MLP neurons of a small language model. Each row is named by its layer, matrix (down: output weights) and neuron, and shows model dimensions 0-159. Each number is 500 + 40 x the weight over its row's rms, rounded and kept within 0 to 999. Numbers have three digits each. A neuron's up and down rows have the sign that makes its largest values positive.
A block is one neuron, or neurons of one layer that tend to fire together. After each block is what it responds to, as a language model described it from the Wikipedia text at the highest values.

L3.down0:453511586480530513537458474510447486487471461536455475516531506496503459449437453507506437455452539534497512509483496470511538498475560461509503504541489518494535560469438464511464507436581508506448515522604506483490506462549560488536443527537389479475551502497539464502486510523532494551405429540488417500483440467484504512473512485550482554475498546457478437537495516553460559526478496475480525477516407433525551539496525528477483456520503460546534524493550501499507524549451483
L3.down62:466431471555514529507510448515525582579482415576516552500435485456463485530418549435509471467511485530486504488528444519453460546481448494520489493504515510506500536550575486453466468521466463542521433454468472465534405457512472483557492430541564491502471469505518581505505475537443469462562487478555541534583499559509545534513482469565435518543520547503483532558426542533561485451486580490494483483446439535503478530533538467403526464526400557555482484467470477533490545449508509
L3.down107:429534525522521482550496563525438510480491482491577426518481492493516499562538522557519507421497499522461485521546538487475535556392464483517438520537534506480481494549454512464518479524505494542453487507527494451458477515474529473533491494496442521540539611536505571539476501460517456501535457477443570429393473507514555500499573495476541518508543494442488526507440484461499551523527487505521495417513485531515452472477457523566490480465454406552535509443476567528452563509503486
L3.down329:473476469516439470516493498559471487492496538567503448525506517527505490516547448493484463497560494488464498530487538456528496521420527454518527469464580466550570490473554459577547544529512470492554509443485519539522531526436565507572479444475400489429496451552548555433473454514531524467545466536477498510537519529539469520510458498521523477488522531473449530529548560480485506523482485479521511531505519427543439459509569501485538439514476545482505491566445486483487503450484566
L3.down369:473572490498410522538483512470475463442508528512579481535487489508499528438455565472461468498584490582507529479534479428561505467481486496538483451478496500484556472547461488556518514495528444538451489470449469574458450536555479504448441470453503501495509494567558509486443512488448445458458576462465507533645454491503465475478465485443454491527576496465533516530476432501570444526505432478487456500478473512421530512511507492510445548486499475525433572452483482466510523436522460
L3.down471:405564522554484537563445470548487507502493500533548514514553497539509521478427500510506462511483537510478514546449496488484446532480552481522482475482417485535513425569519475510507473526485525532494456491484470464492375584495460449505538472481482439457484497469483410466500498478422485551534526539428503465488445504567508487491492492554452480528540542564450475449493520475492507480535450564479493472474503400550501480450493519478475470482447494502540480512564503507503438529503517
L3.down680:493551459447522501519443515487507478572498538499434455544469468469496548520549494520480535547472475568420537528507471453481554567439523480501522477494509529536522488503481473503505614605539532499461527484521464517504539481500506498464520538478492517515490541436560467457504416575520490504541415510506519507504481502581474499475458550489501535460505491511536490492530417558464504470450449501445551484522506462474466564507557553437579475507539425486539464519507578483523572523543600
L3.down686:525544489522501494538501545540440485518523495547463444544528405495428437490483489555469518467453509504514570561527514432482500550455560538520473488527472552499568415459571503490491578538444509521451389517476532530573481484462535521399484479508486501588495485552513459475557478476519499498587452496519460517523522577533545539564557504576469442567432484470460476473498516528541496472489498542433518529456459493553485527470552475525500523531502461445576548554532540472508510569578539
L3.down718:508494420525496487527475524466504487597458419510468499581558551452486502449374432445479629509494550510461492501473455504573463523481526362481516482534537503508544395458460455464494496535553511469459439482476494461495529514532475509480484462488433547532547555470483489527442519480455475508532440469464551537482493435544474498554465446475544477421514476508498501557486511576516566473513501513445461468466582447465426482476477440478515480482523510453535419484474572480526524500499499
L3.down737:471489495497505553479565584441513436517487456506510503444532535500450423527499470555525489525541515541547517492493506491547505538536567471575483443540470494467473484475482484546408488521481470483489453524485436499500509540526530573510546449542506516484517508550552551502466465502498459501530484416476493519497471493485477521450516512525459520511469509484517520561409508446601442415477517553478466577512494479484472473489547518552551498499460521498522523531520501560503590478481517
L3.down739:535573381577522525530455492545505551562464520474470516504461556478478435464554471489557568520448475519549439549431455494542523647473503525541488478489505451469573480510535487462468504501603550567510500488492513477531515476509520414526531500561433522485464510446506444458460488528587453566469446551501536479546483531523536497582508545530438466459542504460512479508522437461449513504486441524483469501482543390478525502522470512569549446483514553523484480461517527488516497544572552
L3.down755:444497531433442494557548466481500499527542509518518443509522474529471478529481501527491454493491520579478495479501451496565623574459525418481441495476504539550528498476422530425567441556472422505527464522521443536467511539468483552491466457452532592534514482498540502553496451516518469455537486517482508522472523431468488568533498509496580469492504546447509507472487538458509482446483478526461441478522483547492468543531465486430491543536445503501472488498584484421504461462495470
L3.down831:522537461562525457560478529501475471525496504548433482514462541387430535462534455522513542468548423477483510528530529499500506532465534477483556487528440519508484431509574449551570507492528563547434470454536456467487528481557502556498437558478450498595474457460515477475507484507494526521429476528496490493507458528517475427549504566514516485484515543476458559539446482502449490484423479490430448502522486453480497439479501478413537449495483523479488413511504472472485502468487564
L3.down890:489539447514525529498472450493395489518568516532475531498456474501441395471455532546496501531555480518518549502496496505465486501519494400457455475478518444537567458472496451496497551499574515470500563453497571481533542551437498446519465527548492488480514487571499494532497452450544515482509530501504529517498443460503448534442516504534556494539506400468500476508522434477521494488507486500485516501565468525514472509484407511529491486470452421437496454489480513476561446501472446
L3.down937:417474494536473425471525492509558482569476471555517566552488461517568455501478473464473493558445584405514541475456445552512439587480513470522526420476498434510506536476567450471400457532483452475470493528483592550521507554419475464502499449498593517574540557480527517487470518451538501463571507515444496501538526475533457507509537560521533552503513536463476480433546522529475506484508557530440479565491475491452454547537470480487476516483471491533527457487541533529479454537546490
L3.down1110:558528429487464463525516475513480505509520512471519454564518515443546514526542520540523458493508522552514479528451525496515464543451576530511517484570531522563537480435490496458460525472471516474507509550497528465539500513532452483476550543430462545543502606522536450529459446516493424493557475499541484498579527544480447544493501566567503463502486524554461575417504456534403481481499455501374430539563512484435450523518562441469581539489437495523510496505565582466510470542529466
Description: Year second half. Final two digits of a four-digit year after its century piece (19, 20, 18) in dates, such as 19|85, 20|16, 18|88.

L4.down111:455504490614493486523499531457483538463505463501548523488471479515460497439422535482435504519490528538556470497496484516496493472482581498569531445503507470459493516470532495466474522450584594580471541574514478559528424477509514443437576444484531436495469461479480481500542530475482474481460511546455479494530479404501500477480504466453469503528444563525501534433402454468561503494495470474510478508506501409561562514405485554476496491521474501536483490488470463562497501465476551
Description: Year digits in timelines. Final two digits of a year after 19, 20, 18 or a dash, in career tables, season rows and biographies, such as 19|99 and 1993–|94.

L3.down51:560484526470478551519496498550405480465475512587499450515556516480450514509440484517469480558389529528499606498565498491508529527445500418528433530398491523477550495497471570513476552493468457538460438546473490536492502520347492459466455562496398495510504471517589449456503485518493422513498488453508512506459450461550497561500500510530522471524509477482535522524509537461471462471432461487513478464553500486512506471478575522460511494531535511414510479466507539486557566549520577
L3.down55:482496514522462443492554485517558540434496554517538399515588502577368490479451476444504483442560440579510524465503498519528460505511528526435443498550531502513468439520453472467572488477576552460544443476510528493466531513486537541562460487511455544461502566477502574449521508508549471508503512478557535510455497393524484539469485467493457517456520515489435564563576539467444522543529543406489489390427526518524530459499482524424583512472526513450528522507499476577490513454566439
L3.down75:572439462489443469478491524549461561482502476543506536482424465513516526569502512559489508453491445539502473454526540464476494509511489451460457516459539457463547513475512582478542446468520482501477503548521508575533536537433507477565524438453505519517410542548533481510529500465403501485507484571564489523560475545464494518504456499536489489462535530466529512494508499408518564506479415440551504576468546512506507505555465495502479431486515512504503515576468469481498469552546509
L3.down254:503503495443476511460485469522487484492491460569530490449481436520519488467506526478525481456498492475535436564556521483480451593464535462471456509536538493562456558444535452504479553471491505510485454454497389473488439524492567470466470475516546541458578498497548455480419508582545475479494439576438437542493482449530434551529597515467559517430461507521478476545580502518488489539523458474519410509496511529484476544491557513496491537483540567443534477523523524527541449428520476
L3.down308:459478479496511473441535503535429515482519524565542515470549465497508432515498469503535541526475573467423455459521552520476526553488565396579461513421547479565549455530508548433467530454443480452414447513543457509420428544414468513456445564513418535533502470498471514518453452507569426438535477495541533501476465404523539525438529433492549465510498515442436541510483533535505482482513480469491469453512487534495451534472530377538498510528562494479492520572541506499590534485419529
L3.down338:477484456516450468563564429461454459423473534484465502503580484490486449508377530487550495482514535530483499441490463533518542541479499466467501479462479571571535574428506510471525485480555552459462540505503542519447477442494431564432451511446503571443502499525451496486469457488499534496527527589535520522496539458524542556547602536505496492450546436518468481504538499431533500496460496459483551546475492474441493510437475495461416603475520498503459479472492467560420531547516464
L3.down431:481521457467504540529490485535444518545503508529477429467523504510430437493433441520486504532470577502494534466546480513556550583482481377484474477495550539486457486547480527470510502460429479483446493541582532542482498553409497509433457504507409528467523472572492510452437506516541430492505470531476440568542476463555481605530534480519526512517475511444522500486480552526522494502487470472428509490487481524531442530528520515450486441503508489402562456506511493495522527508535477
L3.down513:504568456580494523544540512522441462546436470466479508505584466519547530502521537395505483564467472576436522481513506479487507420433431512470553522473488502591489532512504481487480471542488504463487497565561433550501488470516612522496489494468494456506440528480455459517547493511543466446486530514496488478500496492544529514449577474455525493555415428452474498488559501507529493463455519585464579507452571409507544612462486490477475435533506467484497467525510506527512524537559525
L3.down566:497493444500480475532507467498432590525530514513555415473517513527541500495477478507594534502494495486503434515548508531461460469530474505467473428555467548471537528555515549462535489508439501428492472442541469475540526509467455479456449529484493424434465515454478472466512468503569484433462505597575506507499515558521472586574523522519520467468475475463515459477583567547486532532560443514514540424473502457520538514512483482505425532578553503462435525543461493504542492500545498
L3.down785:550488516511569507527428428417459454616507502530447566505539496494480493467543447504422494512401529492478483478558449484518555506491478497532488470459528605478507457536516561461545512540503469488430511513491559546545514497420542501465458542548463564464465473557484517436424487507543508507551415491515483541508511465503473603452539501525473422499459527441512465514497454540504534544491509479531487465465549471534454527457502537485526569463499500508507514536492516449527552491500510
L3.down823:499461475512482446540501485545526538484564470519525568488495331477488491466514502481554523508496535437449443475520466498456450551405533475501449399493547468494415571501557477488546530492501475505512547458543520504475473512485474497461508443502448510548511534489470548489434454558450528541537529593556549541481510434507442499520522587471418521535536540479448487426521458488461554540530461547520480428459554458468564528521491473499544446553471598504485449514458402477494529570557543
L3.down864:481382467485472470538481467498550465600487490562437466520529434515575498499555484509494476525479460441435500458442449436511438536432514491534501481480552567509466475465530521479570502491478455496461450524523512525431495475416455507486452561511411527494505464492512472501554531458494486486488472517541520588517542512559540493548512470533492450459457474485545432505540497497481475550444608566527501566535479471487485544467524469429505547499585512442504446475518495499516640451483497
L3.down972:491465540514479564545469440506448507533507463548418425520529455508449469501450454574524485511518495476484520519567489498502513574426440420510507497520505544442453555497492489497470544513485469494509506474572493555513544541452472495437454520498475526490497492531526478435479470502578557505537453504408483613486496454551530625485448491433534508456491553515512546531511501475500508559493494456479502516514517503563479500529550480479508471525563507382520540463491499470480468474523563
L3.down1150:530539448611524493431486533454484524477511499481537472489481534512481482497454495476425514568526473481478498535490539587535532558519572444564562461543533489487483481516449485519438509527551539467505507506574479439509469524529495522486439444512477404532443477414469468568497548508475529460431497526478480543485510436592495518542483463486541466545483421499502510465479431503558565532503561509507545512494538492555559472490494437518493433521515505470589434431478492525513503471490488
L3.down1220:496449542533485438534570488472492449529472527442507419548539462432543475534504479516546500461533521485517492468486540515461478480485434491570469439501501534457474494506457484521466459460490510526545473482512440497463430485462521517470462544488544522490492441490544444464539469456564437532525432535556519515530522447501487533511504470502494538513520480457567481508472452527451485457458440431498489553554480468484554460472553532577489467459619554454474559487474484519527481499502527
L3.down1275:499495487552451375504433497506490475520456467443506512500529495545443525496497508455502531537516517505505483484491475560552513547464586430533482425428516458550471505486571482484512510509494433505531548485450427514480456506465530477570491477526453479499609556500539436427441506512451446446500510477585458440504498474546373496472490520528475470460589521472520606420538466500536468513432514516463512509483429459455525506444507464454528494453500498559519449551459524495466590460520531
Description: Year final digits. The last two digits of four-digit years split after 19 or 20, mostly in tables, season ranges and lists (19|41, 20|09, 19|88–89), plus some other numbers in table cells.

L3.down4:497561523462527449603446456469492419517480532462459508591523491493496524504473514543466521489545447522540501558514500447549481468450447611553479524531466471512522505459510483475536543563524508607563519531517496487482617463484531493472433562536491490490500443455501470566590539469486487465539529499497586528430487510514505518474511374519460543467484517515519413476445417490496509539497473443519450482486410446491545544553487491494485576514489574469504425467481443455528467498539569
L3.down256:549508537489523498521421508487550472471439534482475498487554481509532462551458502482493527520419481507497482568514531479549445570477459567478459500510464445480481505537504405566379504526444483579501520510542469408543401589494404421421509528520520505564418489445537484529488533503449526481512552554506593554520471526438509515515488437492523521456474459509512524527484511553431566516559511489528493458505476504497536512491519472457494561535496517521539473456477465536537507539418536
L3.down259:474506408548517542498519488536424472553487482499507526473447533405470389478535543574500454525485469494506519473491489576470502497535445513514499528505575440446520417515540422472512486490467517525503506505548475514472524554453440481449513507436508502538560487468434428519517496473501539542530542468470500535479517474459478499458504459444449434476434497530426554501469552528530446550462465563496559515454548507465527469489493510505503469531490463509523453419508530490506546518478452
L3.down467:502522523484561513507536505423472420536507477444556495574515538488433441458516453529554516499502507477482515466497550431443558507528505543475480495565504485472470450526451484497478537464466500495503479403500474517498474504531547453495510551438499450544548486476497465550475599482536483468416519590490508550588568498511482492494522408491512475527483490510527488442487509581496510511484552466546526525471474538475529516421505603521469497498446459509515504512478503519443485572530535
L3.down579:485434533461529504518442496431422451517569466526507532484519637464450467450481543444503449430541524557505515520553466449430499413496444521483468473461501515451433554471490505525492444539489480526530445561535529439517499553499485527558423515535501548523523438494466436482509459515553534467485492437491560545475520491472498544470510449539438476472466558557542500541590560499499489567486454504449492483514535511461517500449482509530526490508534461460478468558498475541515492528460538
L3.down710:481534527499529511576429526509495489516510498499534550590376503476452495476479473491490496562562464481473488492561458451505520456569395607512533466544505493513512534545489450483455525471583599502519487548428534459539545529521508483501487480547500472534516462487531500543606549429545543503505487517479587483545525541412510508488443520480445470475508504529493501510466485511527526505551494479479465506433523517548516537489432519505516582556522478418494468409428485523489496458502516
L3.down744:517430510541529581557476486431520485550603521499485511540458518514443561488492522514450478527516497478487575523519505521478495517436466505500485439500433567524457430501482494468483594474477497550524452564468517490526463478484486527455510484456507483480623475527483428476494503563533509502490487509502533553506472420519528454426521520526468523510515516525455564435496537488463459529488539594469503465580496519535510515445455565439563514476442526438531531483465516527508518489498567
L3.down906:478515491588512424428544511528471560443489493471474505506553501478517494457448520515518540546511433440511472542495482468496443510478544528528500512499561441489420505490546567521517492536454462542522534507504500402452585468513510436522557543433455507464507494446423470576601477480417586493529585438471541484455527490537487500550522416465465510548504465509467447477543536590541505449509542532507474523492482421508450497491489503545486507495511543512509491474536437553492606494525510
L3.down912:508514563506500541602486486485527470512478476463522498490484464524569463486422560524493491550504525579612440549497573502481538568494464593572484429457539470467535508505514509495493451526483515502521446468500473441473494492463506498453444503532453476535538537481462461546458477471482536479556508450505585497461493475502536494544456532435520470482511478565465459513446438535527498536556485417494476518472567511491565502496469498564504558515534487497519458516482566471544532449467553
L3.down916:447478582487481431493435486516459470453561518444448471436529454523463448490471610586493484512483498522499522476511452527492481516483490550537541521499548514465498536439512513519427469528487514509464543515482575494475445521547443519526496460451516501461436499445579480534470517491556507461544508523506489447476620409455555425461507467539481490523475536543522478565502516480495479468533483515477511479471495526471484532523501500533485498470547489478487556547577480518500551504470499
L3.down954:507485456527500518564460476471469483463532467497520535485474441551455489435429537534472512482523459493498471598579457405447517485451417583460452458486490490437456482487520478477488534513489522538537494532468529420486517451485512449496491485581440477485483508435467453504526587442532552498496452471469538497509576508473537507518495469409496543464512493539511481494459520523493547503532451516498477459461536437510553492496401502456507556541501540527513473484516491446480548488542521
L3.down975:569492518484561458578521524457556545461441487511496474488468517494522495522487513504517532447500605481532543529490537494504511560531552546533525535491535534476496438559556478500481503531522506499489483569467470497461487470547524521517502410507491454502499540514518484524491407493504463458530534501515510446519498538474455411523495504578438525444517452427468483484503522495529432466506459507477467571482509520501559477459556493549472520511498477578504425513560495466523501547547459
L3.down1070:476448527477527479545554521455508477497468456469521522434543518546515534572455497549515507546501511503497503537463503451507491516505472440521458437513581516499555468519497537499517523507457470493523513514476511517466515430500560475516531457471574562522551535508478537529563491556482472481480474501477520514453503446486529494493563458531533545523476506519450453405508522502530366456536474542480394551531455431484510525478525532626517462446432526524466511506525536476477552430456455
L3.down1163:519495490545537531524453554480497463543455492486490548519558457470484478482492465451513510494509473529517468469453527523503574554578517557504591498434509513545468527515433459504568535505563489539495483432573496421550572485443537506527465545468547556480499504493443474529486549494556514459467408449536505510482461378478445585573546523459472500469487480525503516498600503518512504542490522475565523493434520463406469479486431517532546430442577453494455488484547535531484542523468488
L3.down1186:525542488484495486516568562537552487491534546466533532535443498502516493450504526542552553531525447551505568466464514518482483548450471529499452483559543499462489510541500476451445567501488499539490508476476516463489505542496507451528480467507471474540539529518493577533502476565483544508496567443472501438502418459516393531490497446484449506443393475463443496464445434508520549521451494428507485470519520561437519527509538479450510484431505550507465473522464504533481525445447474
L3.down1203:513542506441513547508499470430511433450458525465470452545505428465507507526461416480557456545531499558443488531468459486475498526474538526595463575494445482527543484437514481454510496506494518553454504445501508475441501516461522444462444530548504546416548548505507450544556548485446513498552516548490508493480457466491519559510539476585547582502480565519530509542467460456512559552508453517479517470425492482482514501515515581510523517440486538492557546533515495496423442513564513
Description: Main verb after subject. The main finite verb right after a sentence's subject (name or pronoun), often in plot summaries or biographies, e.g. gives, takes, gave.

L4.down1112:558505485509518445565511506505526544516369509484511465455508539535540513503490448474508496518452531529563530534423526537484542515473579459567470490490456523486485517497519512519472532519487462453463512398509465554510489415538484496508476458435493454479505538495525519450446408559501527492510492511513497444497467553577473430521516559557530559495514439446515507444509578532463435483506497603485529581538485425538481453499536464538499444502506486556508529534572505495510523514548519
Description: Main verb after subject. Finite main verb, or its ending such as -ed, -s, -izes, right after a person subject in narrative or biography: asked, claimed, says, tells.

L5.down321:562524534535526486470490552545527489525428479535524530448483497473580448470431507524464518480524502465479505476490514488464511486522502499456500440572487488484482537502398571442475535562553565473448438498500514513504483489490507473519457546505484474513444502436539518505536524498444508534500456529523509523488458538519524502490557502643500454538527545512484522514492478444460512499527442440516427503521504541517484525526469526535435505526507405546527489433538587521475514445482531
L5.down362:464481511500487543523505462534506536482450554524565581512536531502579534471507503515612524511509501488593529492513458500557465462461513499491435428522584474518464482471461441486551534478539560448422518437508486527471492526488454500469498504453494493470518493548553559535455534478505468480495513516528539534486546421575535479496530465456500588463540503568509525489487484497562513485451524529506482509509561478520439475567505485501521415452449573529542467508526536500474468503489464
L5.down742:529468481460471479537502503493507501530536468534507499480545450529470466553467531513476489515446439542545474448508527472477474554508487444548461502562450490536409470413505465409527475443453588500479520446540552492512518520429524450498538435485503497553507451532543426472510477467570544508478546597474512485487444443477423526514449471480492507470527561518564492514510518523439517555540513523463463475465488519566537530420461601555505420532584545513504532396484467472518481514511504
L5.down1029:510507461504462475494490509508444464408424558470527445512555474510490512501438510525464474427488563491495500524487525473447520488522530462435556446503474518504496548511516525494478468473517546439509444524546504528488504494512453489522481511528489501501504518527516573542422474526523514423513475522472467427473546537534501503485557504510429597509521554489519596464523500471538574562498456418588519518534457497539457488519513510529442507522471476565479511485533414513500519537468441
Description: Year endings in lists. Last two digits of a year split after 20 or 19, in career histories, season ranges and table rows, e.g. 2011–2012, 2018–19, 1991; weaker on party names in election-table "Democratic hold" rows.

L4.down1028:463544500523513477459466426586500500545465456572512470528479522489497522523545443516506469519475485556505555534524450470474577562461497459593478446499506447475558536408506455497507423510596527534476431494511513576537436448556581471527486476469533486522463491548541498450560476511477558484449518506489529490558495493489434518485528505562488554475547513511476521394516489507442529543466533582543521537530487373512521509500478541506512420480489478517485453513461505516542462444454545
Description: Year last two digits. The second half of a four-digit year split into tokens, right after 19 or 20, in history and chronology sentences, as in 19|68, 20|12, 19|44.

L5.down709:439485551514517495424513515451508484461479534469504488424570570521529508440504512417478488435530535462489537522504544522514519543503589536506489410481497467526492491471491493526467459489517454524500509474488523548517474489538517525505505418458512475557482491572458591496398457512529524503468536409455437504506513432549525518535524461448553533534482594442552482437458475497529495487445430489542520577542491505423550493539461482441484504521523533453482449480513532457515571470421555
L5.down788:520493507507474473538542506520541525491522494556455573495485459468554563498446530504536489435587520475489464566507509537554544515510490534537486487439601524547480440479549532495454480485557474519514473525513512464513544454504508569540513496522499454503481476557481494526457442485435431452505506476478508497525494524508562433524507478563484471569476483510514441509488458474427500489490484473484425494476396472533415571530418462458484510576448505490529447519546422431474527453472498
L5.down868:484490488488551449432485418428534480546500485488452533460452538392477509491522547522477522458497549486529534480451573543513468474551516422546524515530485454466456461476559500515459450440537507564528487501515560427512481520488501524544444521498557487570487472490563479509449466488525495503500545498494533415532479548432450506459473511568515465599468525471482510455524451511426459466438517507543450562478501544483479479509502475593459430493492487522514478465484505475439481467497493
L5.down1081:569558538462466459515474450563494466465500476483514458562513494541538477497480551485435509451464480559479510431481466516482519521461457471507576487512486501536446456554464488534510425475431441555506484441466487636604530481515512494519506455502575494541522448478522401436533405467546568444568535546556561450490423497493524511426532549457505496543520485481520509544516483468484508454518527492497499472516519546461406461463507503457544520485525552533526511579487521440523536511402456
Description: Year final digits. The last two digits of four-digit years in dated events, such as 18|86, 19|72, or 20|12, often after a month and day; weaker on stray words and punctuation.